{"n_layer": 14, "d_model": 192, "n_head": 6, "n_kv_head": 6, "head_dim": 64, "d_mlp": 768, "vocab_size": 8192, "activation": "tanh_gelu", "norm": "layernorm", "norm_place": "pre", "norm_eps": 1e-05, "positions": "learned", "qk_norm": false, "attn_scale": 0.125, "bias": "all", "tie_embeddings": true, "parallel_block": false, "extras": ["capped logits"], "init": "normal", "init_std_qkv": 0.0419, "init_std_o": 0.0, "init_std_up": 0.0419, "init_std_down": 0.0, "optimizer": "muon_variant", "lr": 0.0106, "lr_mult_o": 4.0, "lr_mult_up": 0.862, "beta1": 0.93, "lr_head": 0.0304, "warmup_steps": 200, "schedule": "wsd", "decay_fraction": 1.0, "decay_shape": "linear", "final_lr_fraction": 0.0, "batch_tokens": 131072, "seq_len": 256, "doc_mask": true, "train_tokens": 764700000, "steps": 5835, "dataset": "wikipedia_en"}
MLP neurons of a small language model. Each row is named by its layer, matrix (up: input weights) and neuron, and shows model dimensions 0-191. Each number is 128 + 24 x the weight over its row's rms, rounded and kept within 0 to 255. Numbers have three digits each.
A block is one neuron, or neurons of one layer that tend to fire together. After each block is what it responds to, as a language model described it from the Wikipedia text at the highest values.

L4.up104:127143100128117138170119117128130107133108102143111153123146105157143144145110118094110163124138086132100113155145135093178170131135123153141110122136159168113096112128154129104136105158108153153112146137145091120101133166135126142094159101117146059125159129172164144167124162155147130162094128166136107152152106138145101115137135118091140107132141133130123113148142150123125127106153152118088089147107163128110088129127065130161134099133164088121158125188122135086120145154124095143125140136110054103130109107089122097131142105111165154149138156184142110117130119095149089134
L4.up106:109114116109171123102118105112097174103172150132135111139148135132142101113122138110167123135121126089162147110126155093140121154145142169122099144150074142169159092084141146153132112155169170077145172130155101156124145142134117158106161105135149068094139097128136099157151145099112112135129181113154126131106150117096123098102116160113103118128105139096162134139134143094140071142143126091110150127141141131130162127117140107111136104139113122175139150115096120143107158106186166136136164100118111148104116135121113141132090109105100138132119088190117146133145149098119108135
L4.up324:135116150172136110145129082106157128127070119093136150136142158144150148127147123130090126143091143173123092129135152111130118142142141123158159093118155119126168120159134100112127115128111142117130129143140095134144120167126129114113092107120169156122128142157145143106143151151170109119114155146167113138129111132166123099140100131115166105164148076173157122093123087145120092158126160123146092137161073117145141113134137150143159135190088125119122092068107121108121137140154102067142112074117113141123141153124154140136137076170150101118088074129110124126131145143135110100
L4.up384:078172089097114136109174129154152135116080129117109156142143114171133114105140122102119139114134139097118162137108179108142077144144139134157126145142169139129096080182142100126155112150129132072138143133146111137141127153076087131117106123154164083160124112146127133125123126061127137147129141107134147127125173114105132104094147117141135137145160124140125111112189122137104106146151133129149105137151143145112150093126085116120165142184109111126126139096109126116132160153113095138153141132107093135120144116139130116116123112081124112184113116061152154108077111130105117118
L4.up397:135140089166144117096152118133139120113151105120127128175122132044158125109138148112089122129128139141140161117100100126137191125150159177158170069125132143128124096141149144127095108171127135114145163116122048115090149105144181145120154108122113107144112152146101128122142134113134130132090136153153122140109140136131058138103120131141143132144165080145121132094160142132142104110144120125110123163154129134141111117109101099150132148150121126170156124132110110134144098155136075136112131112172145143107118123073082130139131153109107120117157164139136101093132133090140133158
L4.up426:119173135121162121107163162140152105122119130118084117165168126123139150121143135093100148140110115120135143144163120142144128153130166166160146092121156095123133136165103092135130133163112129123127132116085149153126125090094081141132123130163143116113168131142125145110111160095165137129124172176142171207137152128116107170092111104101101092180136159161117127071131154154084130112125135107119092128130144130119093103113146142142097115154130098137151086079112097090113160107167144145144117126136115153136134153111114142143095124099107163093127129151113115116110096115144107137
L4.up583:083134113146121153100136180085103127123091110114125154133158099145143201102152131076079135107185114119105126154114145126140150113148169107165173109117115123138147135123110151124127111138099157139149150124133169166156089138110099132157094138146138087126177150137124101153146131100136113127095119089140147169103163128130075123114126144101089081137144122107118136117127107118106114137150138145114143129132163137098106118105113155143126148128122107119140094113128170151152142098141095136192148134120113140093179127116137129146151084123106115145123145154140098126100123141156074105
L4.up585:121138162107174143138136090073135144165140120107160148135159128215122094122168115170101071165097094099130168126117103077128123126156147127132093106128132161106117135127151103137144082133147128124117140143158134169158117107107093124119108113158139118105137113191136117121123110122128153157105169135159109111095152144121102141128116091164142101110164125147124113148161122139119123115138122136129131131134133130138106136149102127164126124142133116131135125130138136069145134135088103115149167097103138119098146096177183119141140101093104124122093133176126160099160093134156125120
Responds to: Short pieces (s, d, z, ish) inside rare names, places and foreign terms, right after a capitalized opening piece: Ka|d|ishman, U|z|bek, Va|ish|ya.

L2.up147:109125167115126101130122110121164148113101090131168116155112098161124129111145103138129134132146162141180098122111108132114111117103123158110085109140151086114090127121134143156168146116140107141132113150161118123118091105104145090148135118108114063112118154153194104109115134119164127132111116141143106077122116176110141134162118124080128130161147144151119120101190135154169120149133104140140127095129136158066115154171141103109143138144150153155097132091131137125078107147116149153107086145098141139119123126152126126125127158123107096152073149133129067099122136125144148172
Responds to: Suffix pieces that complete a multi-token word, mostly -ing, -ation, -able, -ity and -ance, as in mitigating, instability, feeding.

L4.up187:091138141141105142108139091117158144129107113112165149144085117166148108131125123087154106140115142126156163106118126113075090136165119139115128160125109123112131141166142158176126142138137156111144152056120142084087141086151098114099135096110140179133129132161104131093133143156155170111136108140164105139125129157110146130151127145161138105121160140173121123114141123151124173153087126143119111157112118176133111136112104126130104156115158120110086141107073080113106093091097169147132148119191136136144135128117125108152097097127134114126170156102126115110150152106115139099
L4.up193:138151113109140102123134148125143185144126100108130132136139145089080105098113173105175124138105131123138170154137093165139140142125118153106107115126147131113136147145132106171137118120129105153116078102150086170094150091118122080124086137138147123144156114127111101125128125154125124130142179103099177125096121130128148110125160158092129120103115109162127170110134133139164107167110129134086122119134100136131111148134127140125137163139120159125137125135070109084093148086115166175198108146150132146143126171143110157127091110094141140093157159106084141111166142163136122121
L4.up263:120087100116091135088140154118164184112115147119156091119155139145128100122120162110147123116119108152135149096120139136142126127123168092123078135104129132134060132151138109137147151130137111129114119127130120159118123142099107132151095162120105136115110145170144091101141131092188120128156091093152151149103121157108146097122112172109176105121101097141128093188107128125149113141109122157144148124135106138084119130152148130152139106138164130154136142138114130115108103101100166169139183096114091146083117142129091144115161179110114096098123118071150119136129104170145110123
L4.up295:139145137112075144131111119161141140117162106117080124078152112097143166117137121095131117142154179078109142128111088196138137136123130121104128151156139118122132127154160104146135116088130124123118175127103117110131134089133142139147134163114140146175098133150115114136127156170158138129157119137131135168155120123143103135152121160118140115082099099138082133140141122073143146135121156115120111102134130145070123144162152152169149125126115137101081146129093075157129102100134091177091143129118127137124100142107135121153153084126141122128095107121101107134096170143129153196
L4.up386:154141115138117137120125110136194121076091100143110125125134103124135116078127125134155127141121136130146094107165144147165112120111190157062104109155123133109121127148125169107119173092116085157128125074184081121088117108122163127126148113116118142160074105198125105143173130172104165149132137139130113133133123118130128086144100108102123122118104121139174134138145086159173107094160149113138131119117144150101162134139098115159114150095127147129133154143114143118108115117090166138106133107129143142128119140115110138137135140135102113111125069133147138148178126126124150122
L4.up634:129168132151147116110104140139115101134072138102130169127153117144089171115135141112131104118130181158120148106121132148109118129106134096073137145133106130152166124176134094139129173119132101112112102096102100137111140125127137139138153119122112173189098115170138107138152138139143158099148106141088166136143113146098143124177118125125167093119140123108147119107144110088174128127091123121119159096120085127109126150126103109140135130100158099127118142157133085141168175117100138121118138095155053183074142148121130146120117142117115143144145105126152106093137148160143120087
L4.up638:125131116115167130123129080131165106164133149153109132109121093116116092148152130150114141150088132110138181130119162187135157126094165178119113178148099158115135157150061111190142167183132099151128134130156151121114123105125094082132108150112114117150116119123131115080185143140111120119120139170143126137139122140112137095115110162121146106105104140157113145153125126149140113163129144122097131092130108137100099119176144120116166107154112113102137114121113105141138108083126124123139104121085111137138094150146112166115191145105128125114129121137059139134133123161121132110
L4.up726:141094137096137153134154088143098140113126079107120100131143116098133149111117120140104172086132150166167131105100138159118127079129137120139126151156132120139153118147114062153152135182139153109147152114120132107122153098135114090128127091116093155176129142175107132131113168085144125123151162130130137141114141121111144097136095097098136158135108128105151156107162091124077179127126116113133115141151132119140113077083058114122121153122126096175155122116132128126144154134072139115160100143110135137162143153107113152143117134148154133128118107103161182108089092121134134122
Responds to: Final word-piece that completes a word split into fragments, often ending a common word, e.g. Tru|e, rega|in, discover|y, Blackpo|ol.

L2.up114:087160153154159104120091122162143095177105093130145113122135153128128139133118128121165119112154139140156140170123132116072099137101159099136123108133091146131161131067153122148150116117088137114122173140115110099089173185086136102127152139115141157129130122160086130117155114124128165102076166133163134083144105165099129093164104158112103095152090122153131089117175083129104109111096133108165128134154138151124101131122146141141139098144115146150132175103116121102093115122091128142120117107113150121130108111180110132119157143122094124149145117120112123143124109123156130157
Responds to: Prepositions that open a phrase right after a verb, adjective or noun (on, in, at, for, over), strongest for than after more/less, e.g. more than 900.

L5.up103:091124143124133111126163123080116155130136104113115134144124109144166101177118102103142092136079129112135130127072104081109162135154119161157148147140172139127086079134134112159121162137121102077101155104142147136096162162111153123086108136173093115115139109120090153173130157108147144122118122146147092132116130100146129146122143127147159115131124119113132162119115110094194160115136145103130128117140139161145185135161150086134104092121148155131182134127140091140139134163107152138156117126116099134139144108120157152127152142083123151104064106113089140110127146111129138149
L5.up268:105130084141132110137072152144126056117183109095110134112136114162107141127153113118140092143128179120121119139127174151130126103100148108147150125161145149089128154120166126136128195117104130125135141135107100102130161119128129132103098101133130141161144118156147121173150140131163174109123121134184115170113136151077131150118142095151135106131120150152149119131124175149086129103132110118159110115138145133155123123124109110132173093097106154123103129142108107075165158118093123086141137162126072160099110155132133148132135137140133131164141102121139132106132141115066102091
L5.up285:091124076170131080150137135102152169099112108100169158163122134163133111132160160144118119126145120095104124131154096127146103148110117115113105165145087154140079129133163085143138116132137100160096143139136153166155117154102131135134121113160126134141141168117145122114121114156131142120118162131102165188099152166117084103128139119170121143142142123127092146120129077148095099129119146087150136116121115137117114081137123111115102145147064105168152131166142134163086130147120111086121125149163111153127161128090139123082106127096100123142112129122140122132162145087138172102
L5.up332:102132119135163138146128180136125102134121089164152115117151103126122084156109135140136134147118160105128072090141119132109097128144135135138150141123128107106093131126086117124153143088089130088115144143130132133118149131090140085141123118131167126140155106159112135150139195120094163129147102132106129134134124179107125143145134117116091140109103153080142134109156124114126141105176134094141102098135165116077114081121151146123146138125117134103123116110103108132131192188136076130149170205096119115089124145141121141123131125096130151156111108119142185146116180140130136148
L5.up421:126148141119173149146164136113123110116126076152160115142115107126130158138095136120112128160124110152140132148067138108126141114152146129173121112119129126128129130080163147122131147174116096145102156120105151109138134129103110136139093161116118114138134121115106134185110123093082106126114108104148161127156106161160110126121172123171115118144103130091097126129128111095131131153199119131085129088128135168142119118145128133121112148109114146174094098078131145096146139133111060122147191109118079141156145109113109137139141152120147126109134144129158173124121171118189162101
L5.up429:134147120141137119091159130132098108113127131121097107101136122123117139132148114117121074118108133156110143091134126081144152138105145121159149059120171140106131123146113093157151106164131155154160130145110141172168072103118104077133131130155138080126154130145146113131151149133104087121146095104134144135137145139134106151111104124125128050135135096113103104116150137152106151168209117126094110112136136152130158109146087129098190127135137129136120141107114121149151092145108093134141126138146101158147165119134101144136150138129129144094121145101127190087129143101150083123
L5.up649:121139146121124130132173153135130179139100101143140095112106136152110130127114115095098122098116120108137141108133121116112121113129144126137109113114158134084138157124131120119156101196130144126167127080161105169129141149142116153159103094161165155141142141108123098156110156135131124108151196159153162171149153136138135107098155094121119162143150163162119097147096100125103127080137141125099134113146111125068133117111098131146103113141126107142156064111140147111084148127128137098118108168145086151147095125127102192128125107088088118131123135133146105130103083184128122127
L5.up678:125145123083131086134149123143090104136156134097096145143155115145139159115142137136146114129089140111122141131150183090133153122115142095128148092109110113121123124138160101147130128117177121061140151119153117156148102097078172122137154108130122104115161140181141131143137112153116159095134184128153165140148094132143113101098117121103135115160119137149107114149167164099129156155149144146128106104141162102116110097158113146142130116110140162132086130145135078085077138105169078102151116118106176129155144118088083136128139128124115171137092106119135159113138099122131107157
Responds to: Short second or third word-pieces inside split words, often rare names or titles, e.g. Su-s-heela, O-ly-okminsk, Ses-s-ions, con-s-ensus.

L5.up15:103122154129108132125149124102076148132135139137125123100128160138124071121155145151171146110124122158111109132160121091152123101115138125104113098101121144141088132121134102149126157107131134115141116151135114123165127140138148144094180144139129105074138158073170152123164121132141130098153086148107170109137142066144117101135157101144144133105090156132137098129136130138112113110106107118125190148114150154119108121167151188101080111182174152132114137112124137097095093092139155131157097119140128123161111132136118120122117103185101150066133151111159142120113135154140096142
L5.up57:144161165130119151153136118136126137117144181119137132136114125123135126120089137130154080104162169117104128121143150152128144144070128158091130088155106148117132107118115120151108130099139121102160136111116130095106134056123100147148142124093163153112110132172132114064119122155087175139153148141097154167127131129114147105118128134140146138132122104098166149164134133074116148165113103135080124109119114099121106130123184120156143148109167137142106128146070130117145105061139129109128174114137117124100082129113130192102155118110146149110115114128120147117138140170152102147
L5.up107:155091122115100097144122120114115120170147129129132099105141110160113123144149130130176101187104116136121173124112150169145119137126150079101127118108151127108192102154123099103125116180093130123111133120112135090109139066097180155154156144143157107130109097120144109120084135137105128159101142117156181086087133136097125097172148159098106128127161135164163150188137121141139111112121074154154127098164117137104122124126120149145123110118149105109133138160086153132102135120146114177145135129144171137139089141113121101142134111135100155110106119135119131131177125140130105124
L5.up129:150130158111134080143134140120136161148109130134096098144092112134119121117086127120140163140121140122137122156106092151120137187127191118062141125132119113125118099112138133129110136104171077158090135109130090141160093114102098097102097129103139178087115117106175157105126134116152117125140144123130141112145154112113108132077117186072159148117141115126130131149222125126158118127134129130096101127143164082122129161127115123162145132140096146116129110110130112150127128108122120128199092157129132137126103127149141149194117120143127116142128121131104132140121121125167145108
L5.up257:062100155135119116126160138089121106139099153133163098107081141132110127118130133113122146115111129098166109150102124174132125164106165103082153118161149106131140144112083086108151162110142138096154138170153175119121096175104136134138136129122138124105113110173112078118142135093156131096158150122134117113129157124141117115139106121097101174092119146122139131143151142121137119192092123135086101129171123138123174125112145152112098147130154138124130132142139163134156099114121153178143116090118118163074103126140084116147114125135099112077111129139119178096140127150149130143
L5.up293:109117104124122089135118130091163113094107131114097096103123101120114131149144173088114161104179136103126162134155168173133139173136087114091115080118148122171150154152111121142151140112165123122142136141134141102116116088078146152143161167137083123148145128139117129127126121129149078131149117082098181158123124158125118116141160150153111130131156109128090085146133135105123186145151130130169157103110153140103164135158121135094125160158125138132133130158133135130142120129156126129102115161089077143099115142145092113096135172131118121090161129159131076148128102112128104149
L5.up374:104142137117094140157137139110120134138106150099119134163076098128139119137139156094127175122151114123141118143119134117152142119144117079064124122125137161099106131128126146124143098120149125158116137163107125110149127100134140132111141165175123150118099138107169120160115135140181152119144180124140122129150157119135124110132062123146119149089128139145127160113131152115136164114153154128131098130127146081133050175135183128175119108138149127089151111148132119155155178099156134136154070080117052111133125118136128127133128108128138133131118092135104112115157147160129176152
L5.up723:147151164152137189102166085153112111128103142150119130157100136146147115095085137053127110109131171117146160091106129117126157119107111144126135108116128121110105121158137099139142137104142147120182093145109089099127136075124148152122157106115127104110092138141204126134121124140160141103125113089098148129106127112136155110144126147135084180103113128166145130141121136108164109148104100149163155101112143124160116106119134144128150122141171162146080066103148142104120144115135146177129118139113152124127118152085160154104147171112099135144131133139161133087109130130128115125
Responds to: Middle or final pieces of words split into several tokens, often just before a suffix, e.g. communica-te, expert-ise, trac-ing, incent-ive-s.

L5.up205:170124090094105136062159151112110120132112147090145124150143116108126144123172158120154132122111140121120134116098133139121135130136104107125141112121094139173137147155133112133149192128136145154085115181154118127063155152134128089114148130128119131103133109112179098137168111129167136148109103138121155176169131136122118130105107115160142075146142144110134160070139104073153115090098138121122105165122142127130077138133115137154073117135118109077151127096172142130142120118110136145106128136151099099140121125070138167165109134110140152150149156142117134131114124085110131138
L5.up207:106166126120115134120093162101118159122098084139121180116157151150136122121174096119126151126097123116133137116168154117119150157144122094116135169109103151116148125114168122155120166154108083127148116147158070145138121128149135129116159120121143088096104125125125175117120124177126160125131116135134107120164167133112133126076103095146147127177152126147126173134110119103116100123126091162157109114103080112083173134101142101121097096124056109165159144138149123114137124160142130172143086120146140117137112140095118149117134129111162088135122108137117160124125135121117067093
L5.up340:135124133098118144149104136146135150132139128156134062112155154104127113114142151134151110133139080097156150140141103125164095153152123168108114102109117168194121124119104116140108097114174108150167112120159117119149145144089090086093144085143110126089130116141152139137147120175128161130081122119134146154113117130074103137145114124115108117128116124119110114123127148085108128126103154121085131113111132160141112153143131112172157144134165117105168176164134117113084120169094165132142082129119130146179164141085116130165181133107129132144152081116122116105109125109119137159
L5.up350:178118118162154083089156100142139130118119106106162122123127149133161156145113082126120168101103147138111125094134133127136119154112173094147125114118165110153192092130133099148131108141093078127132137167121142134139072098129082136114163130137137131134144118096123155134104154103168102135144154098144134139125138082107131130137085167120100125123147160124134094126136123143128132121137139094102056165129120095141114115117107156148123152173122117193120142100099102158125066195152124111123156116129144136155094136113134118153140116144117134121099138115151120136122108128156102165
L5.up477:135131097152065124068130158135160121084141104127136114142107112151147102139134092186131132153101130117140142118113161087122141167176150147148089112146162122140134159162143138135139170116109131138143197121128062122108116153162153095106121120126161111104116114127162147150108102158132145154102167100149108165124101120132120128138108121152155121114141155118123131141154114120075143086116122146111089084125116118128162094088086082140128124134129119160092139144116127091149119123140136153111163179137141078141115119105121131126139131078127161124148119117175124101145140113120126134
L5.up561:126136146112137107134127151127131093130092113136130083123073110084144072099136122139149105092111129125126148128110146139124147109159120149142141114134103123129152167162166132145124100121180148136140101130100138158149086139154177117083117134175137154102136100145126112100120154126154119145114119128126133148152103143116123108107141101100138130149064155117176124171120148082197099114149142133093127145129152120142115142142135154139128150105137107149105140124116137134127119133159081108175137149142158094178096168110131113139145110159127125073111101119203110093146137151135125089
L5.up602:111155097114105084102154167156129097169133084121178138141113154142142117099140128099145116110074172136102125149126158111071141135144124086143122137127129147090153118133130116135160144142129150140143119161124116085103127117077088156134136077147101150126125118145137144144126125157156131136108123138069126134119163151143148174111108155135128135146098161154147134106155151102098128115102127221152108155105176160137156118166106146101077117156146115154098151116140124135111089128081120106097130130112101145159130120111093148139134138105136123143133112109123130144089109138139141154
L5.up653:131144093121130123083229161102147102105103131145121121174110123121116059145125125131124081142174110140133102106116159143157139111128105131078100113114149133148193150126116133119137147136156133118156126162148160118108136170116092115115134128109138139175149107111145099108141132090158139149126144123096124151143143128100108108132108138115098096126125138135171129091207119121132141152110127131106143122102148153150126098131104120141073154121145092132117119130171151125135117121128125139107109114119132114140140136085153133133183160139105088138093126111075081157113125136126130128
Responds to: Tokens starting a new block after a finished infobox list or paragraph, such as Location, = headings, or the newline before ==Writing== and In.

L5.up177:137158140153123111122125126172160116143112127083099118103080129138180130167119125112107121091087089166155131121131193120154139104131165133097116150128140161096127168126115100133142118130100104113109133119151118099151134133129160123074114140207153118093062115108130136143104141092143122115107116148146162130105154129102169111135085146094112124117114120140105111120152142132130135115115091125117114133156106148119133099101117151100140115087124150111176140106152140144135168128137094107147143134126093104139131111153066116161127089116102193134161128130137161111125130167141152123
L5.up447:140110136138114088119135080148157100130156103115109127135123134153103129106140158125115121138125097143105132101121183099192130132127152152110111137141134120131115136089149162138111109125133130134149158112128090092112160150141142087092116121137108108146147144123119136151103175130059140102097126163111052111151126160155097097121113100106089117117109144103152134134142137136083120120108164177157117100153127178110157111128116099121086118167129141140151124097113159138110146152096140107167129126106115150166148175139151163087145132103094148098130151153145124116123149109160132179
L5.up448:160130126094111116092187159171159119131110144147123118154104125124169127118144129126135107137132125117093135141123153120112130181189149144065098125116147122184118138123108110062139079088115134136152135184144115085146173167114122095112155156139144091106152133108126121129133140128144136179097145102110163138103127127106088134166099170123069087120129118118149162151117103116093131148138102117091127167095144138122154117093124114150089101144124102091127115143124174168127143110119132109135116141125101117144104111125141107137136146149104149119134102115137158142150131106118114159
L5.up462:112150156162102103157154103123153144165118081090112100104134106117164116101137118085125095152140141129128135143096146110172123168130150170087148133108091139117124166122122101144125133113132113154132089110109134118136129102132130139128132157119131139084066122129140126135097147120149094135094148162111161131114127163095125106173058137128096117142118138113124107112113146129119151091161103123136091146170120160137135132119124093163096109082106199128161086123105108160081158115125145150135145159118138120132136127161132127191172117149143142140128109102148126122151091137158148151
L5.up465:126146162127135132117093118167178124139147109069103079135151136142124120109140120085140148155116136146113124172121126158073156130145155157170153141133139114119145137137163129158151148096104115165132111162146129071161145128134139112119154135122118123104131126157113126116123151142124115095148159155126087124094130133115125136136096134113145140123150132125099113097150111094122123142155184092119128127082147131171126107147134123085162155159159138120106147105145123112102175164114112112110089172097157122183138106118191149152076109090141108091145084104138098109132111113120107148
L5.up486:107111093127139130118131124081162148154140086130151127102136138101077164093145139125143121138152097119113103156114090100103104159141163087138127112147138127138118138135146112130156132137106109156122068109119170125133134095150140132131131193136128127133120139098154122159134163117140166096136146094112144124118115138155140086136151122092117162109138138117188105162146130086099147121154116100105111181142120143159168100123153131147116149122124186142122157069094100143177145112108126147149148121120150120117106147137145134117125105158109080141098106116105139076158106096168149162
L5.up641:144149130133077114109149103122144138094127145112131112183122140121126135117105131139122126161147112132097160169127181105142130125124113095079158101145163107085128138128145100081155126104077118109120148107103151095125149119168134113099164125125155119115127078137125121154132084122171122136109147136100131149124100141129133147140100152105109144129134111170158156115092168112117117094104153128104118123171148137156129142136133153171071096118151095128123156123124127145165093109117099135119151190136129106146082098118145100159110152200116130169100158087148100128130154126123145139
L5.up711:123133096150157127133134103126143133149172112125145086157143153103098120158092160129138085116099163111086172123106134108085141125102116129145132155125093146163143142149146071119124163142132111170133161142128143102128147118145135129153152147121139151111126127119150114163083113126118151131123064156135160110132133183131127087129108117155143122146151121180165105149125146091102118135138139172132123109137171134116121122168138115140122138137139110143111116129133099120136111152152117102047089161088067130144124125049114125123125134125132118118102139093149107091087114156115147147
Responds to: Prepositions like at, on, in, of that introduce a following place name or date, e.g. arrived at Ipp, on August 23, coast of Iwo Jima.

L4.up46:114098122142131156110194113087159121119102146139096163133122092122119067140123145116112090108107132115109100107149126103136100146116144154088112132169101170161170120120142143117135141107117162164166133150142097116146098127190141112102097133128140129143103120128102164133130139163135127153079086112103143098127117156129108142104123146133096140154112127177127135112170102136134140101149133176129088118117111110154123130104086142118113141171133135110108145122104127149171084108154114112118149151125102119130072141141150137157136165125151123207063122120106126111142113127115121130
L4.up89:161099117123141062115141165107152150146119138120120117107123120118109172134168102168092091092156153134151160130124098145134144120123115160115122114151115121119123124152142154100115106105130125127180141101114138121098089097134133121131131133117153137166127103072127120125103144105175113128073115109130153059166157190144102114126108134145107117141131118131143122117142128094061133125135161131150091102093105130162107128106119130101172123163135160103134144117176144110137135126143138101123152136137107138165109149144157135114125165106123074185142205137125125133139143121130126127
L4.up170:129098139146079091118174102120113096174121163083152095103137135110071102067144112122120117107133078131095128131144164126117131123158151135143100115129138104154108139160103132152125131128116111179118161119113119113149130116136086122105123107132105108102126151097103123140090118094121143115111160145121131097144171167109092126140103135146120149150143158104156153152105130123117142081119091170141167081114124129141148106146117104134138099124156174152113136154138167098140068148136153144154154116115183169119105121114177127129121114151126140127082169123149166150113113130119116140
L4.up238:135169117172087120116132134109119109145139115101150136114120099135140127128107092132129133142152085114123124118107120117153138103116186157123099096147124089117141118123147130103167129141120138141138158108115145126177130099136126125129100135146146109119153148153146158093142152101110117159091136073105189139106171151129100141101130143071098121134144125140137168114152115123145123078163162116082125126092077120167090121046120117106186150120135142094151166153116131111119122104147133120134158118144130142109077088137126136185137138121123104107153146153131111153089143099116135140
L4.up407:106152140153132137157206113122101100114160166120092137151085094118116165109089119128138104120123121105121084129159120124140125151113122162089117146134077087098146128122112150106109127168109119121113098151127100156135149115095121169162128123110136068107116127156098168103159129121131092145120099147147202139100147173124128110095142135147152074160132136130104134131119118128140120079138159157111113153105143105148071108109162142139110156147114175143118125159113141124156091126130180143138109098133101151110108103119130105156127139163127126145124145132134135125127116097095158113
L4.up465:125104129187100117120127115140138159164106161118103140090140169176140115143118110134099138106129153144100113124162144117113123161125133187142138081123114126144140137160145130153161186086123123155145134179097119108154114103107133129099147134108120113125094118071086142088157129113099168130111137140123140101109142135111081130153062154135104126098080152136120161103098122086107125138173112124137129143121140150120138114137103140143084149110110122115147099115136144112123124131108098123126118181165147158124118139136138104112160145152172163107139134152102152101166123114158070113
L4.up565:142131113118143126100151143061105158108081132118124133129076168116114080118115099107159118123141109121149123161156185111131110130177133126072162115164158128163110103144115156171132147120157152170111146130120136116099168112148087131108113105172090133151132132076136121111124115115119125152145159113131168111136153101084143142173124180155121163134151117128131132141123136117110074128109117151121095096151106129171172117147109172119113157145132148114110111126140122109105169120074117100137162132123116156137135136127145137145155139118105128113137122121102106075141119139119091094
L4.up732:130153164096122164137148112128143144130161132110154107115125168126094122149111084106093115162115135084111086155119122136115111135125141119104063158149140117151150123130115119179155164119143109111157140071111146102104117140072125191146136069134126124195087128152138147134168153132129149114147172119123180117127111132153127128140133138162082111134123130118092128155103138095127177141150128112137068116140101129150141145129142144129139094124130122100172123153110124108121155090128099107089130141121108163117116150087082160121161139126136131133114132093107132110105116120156144150
Responds to: Fires mostly on the decimal point after digits in tables and stats (96.27, 51.36, 6:31.6), and more weakly on sentence-final periods and colons in prose.

L2.up671:110090116145146142104120174141158150103149111167103092103151127145117083095141117152123127134123134073124170153096122178150136110135134113170138141116107140138133173126095108169138127135129137115112139130114097162173095107132123141143112146112126128142132102128121116131117126127126122109107134101178123131076117120119115068115078144124099109121123126127141105118116137131050095109099140128114110149181151129171125094117144127129137122131105111152131134150118123101083119171184116104172139100122152136154091109103108129125152125149091153113155184169132160083142165110138094104
Responds to: An "s" split off inside a word (Mi-s-sissippi, Ur-s-ula, Pre-s-idency), plus "=" at new article titles and field colons in infoboxes.

L2.up43:129142135108144116129116113117125135180165104162117093154131159110140129088180118115119135090079109086112156137118120068105137111126136088165106103140098130185158128152138112105138116151130141126170146121106084153107084114142090147116136113113178144091120099107100133119105096153140066132135118106129146119116163179122149116092135160137113125117134121143095143140148127144086117110122179137133114145160098108168133121122131162143155162144137156120107153132141168109148118144138124144138152156095140164094133172096144129158072112150107107131125167147120148110148145135109092114
Responds to: Mostly periods in any role (sentence ends, decimals like 2.975, abbreviations like U.S.), plus word pieces like Com, also However.

L4.up344:139145118150177106144140087121117168137173089080122102090122124116147192159092128136131151157111136116091134161106140138137153118177136136102072124152129174077129138089109117129117104135105096125097121128159129078134116129142109111136113155135109120095112116152094103145113110147111120143126134084120179102114103125110095109143087146090136112124116088138133121154133105136134135121119121159129099129143173096118120094150129155163146122145154120151139149164116118133087112145127139106124142128101082122129144096158131142144117081141158167138168184109146077118124153107146167112
L4.up402:092116165118083113127162168092143162145096148155124127079135132091140095118128122120098057120106113105141156106126101133127126109128103145109108139125157139139128127106123121125133120159111119122104113150103128077096144169131116133183159169150094111091114125081130102085146161138161134138121119131116135099137117140094144105126136094166132115184142089096177138130125129120122157155118141131137133127129133159135174153174131092151115136136081132123144131140091118131139133106111131113129101106190138104125146103085128131171184116150109110119103104128133183105152136140121113178
L4.up479:087107103115126149149107127156137146164122118111165090136133126133083078090123122056103144134151116152122155109107106103120088103122139121108132107105102136126123151190154138146120159098106165137146131110162114113149133134136125118090119074147087109104171103113109153101172151126162133148107164105139147096118128159128117133132137121168176128153154150111112138160150104136165140092097161123169133145138148105120113155119159140150138112133155127132084124143139148070098137121122115144117116151136138120157143143080143155157091135158133149129140109099138111110193128133154081122
L4.up496:106093121131164131142120122152128151146129121142113159086146160121174126157125135068153116125179102118092143128123124132159176144134125160107142090092113105149132128109146115136114175121130105135173114143119103135105091150148173114137140133150111146129129104082125125133115117163108141148141132121141168140131084107120134074133170126135121101112153105134113105149123127073082124126136156166114122074149152095129114141168143132142115116115134176109097150147136084094156110091139113120105167203107140138146079130122147119149126148102125133101114114117097097145116147084163099157
L4.up509:154154142150190096108168122114160120137135097121131133144166126112107162127144123107107080124143181137153091113100140110170140112127091112081135113113134139120126155109172101158148131118125102151130141101140160098135167133123159124081175106111083093136115146150103071136152131124131162116134078121132100105114131119137113122098064104095126129152091132115147121137126155141117107088159137154110172116155136106149083173120132163126168113152121116147105123128167117156158112076097112101123144109098120107127152131150103150143134126158112102131127127106167095161146132128106119108
L4.up598:107125169144130125102173146114172090121105155162113116169120124124148114123165087144108088120117118105106129129111148124156113132122147099132149145104094140146107159145154087135102131060123124117079144149161138116148134157081102159136151184181109133123163128148145171111132086140147145121168135098168100115094112190108136113139097148117101147154123104145094127143144120143090137101145099106123145120126126168128135144125117118123098107103138139114109135126141150111162124118109109177137128105107093114123122121150134164132104103160058159102165119121103163086128126148135122102
L4.up657:132118161136173140111120135149167116124114155107071095143135124129084128119115130143130090143113111173102125125129154130172089131141153140101107144102161175113121125117156155169132144144080086119149098098142144149100138102121128161152118148101108108113067083115132115147135125121139113162082092128139152117109115131110114157159079120088128131159133158153145141085144145137133117125118158108115146132142131133116081136073123143112116106146129161134161197135129164128160153110119105124121159096184129110167127102148124139161134121121108113079113115148166109098133121104174106137
L4.up763:115115139123100122087126120105138162142088080109117094131142102125125131107103120100160083112143110106150102133111146103124121154178138198120137125126137175160166130112118125116129131121143118101133139151143150097120153176113165101151135117104098103185111136110133098119126162115141107139149140138139145126134126156144155093159134118109194159147134146107148170154131113108158151085081145108162120103123131156176090161089116117120170115114126132104105118157137162146195110099120100129146114119095117167154139086131155119165106117144110112104142137153108102137123124107103099103
Responds to: Prepositions and direction words right after a verb or noun that open a place, range or date phrase, such as found at, runs from, born on, up to.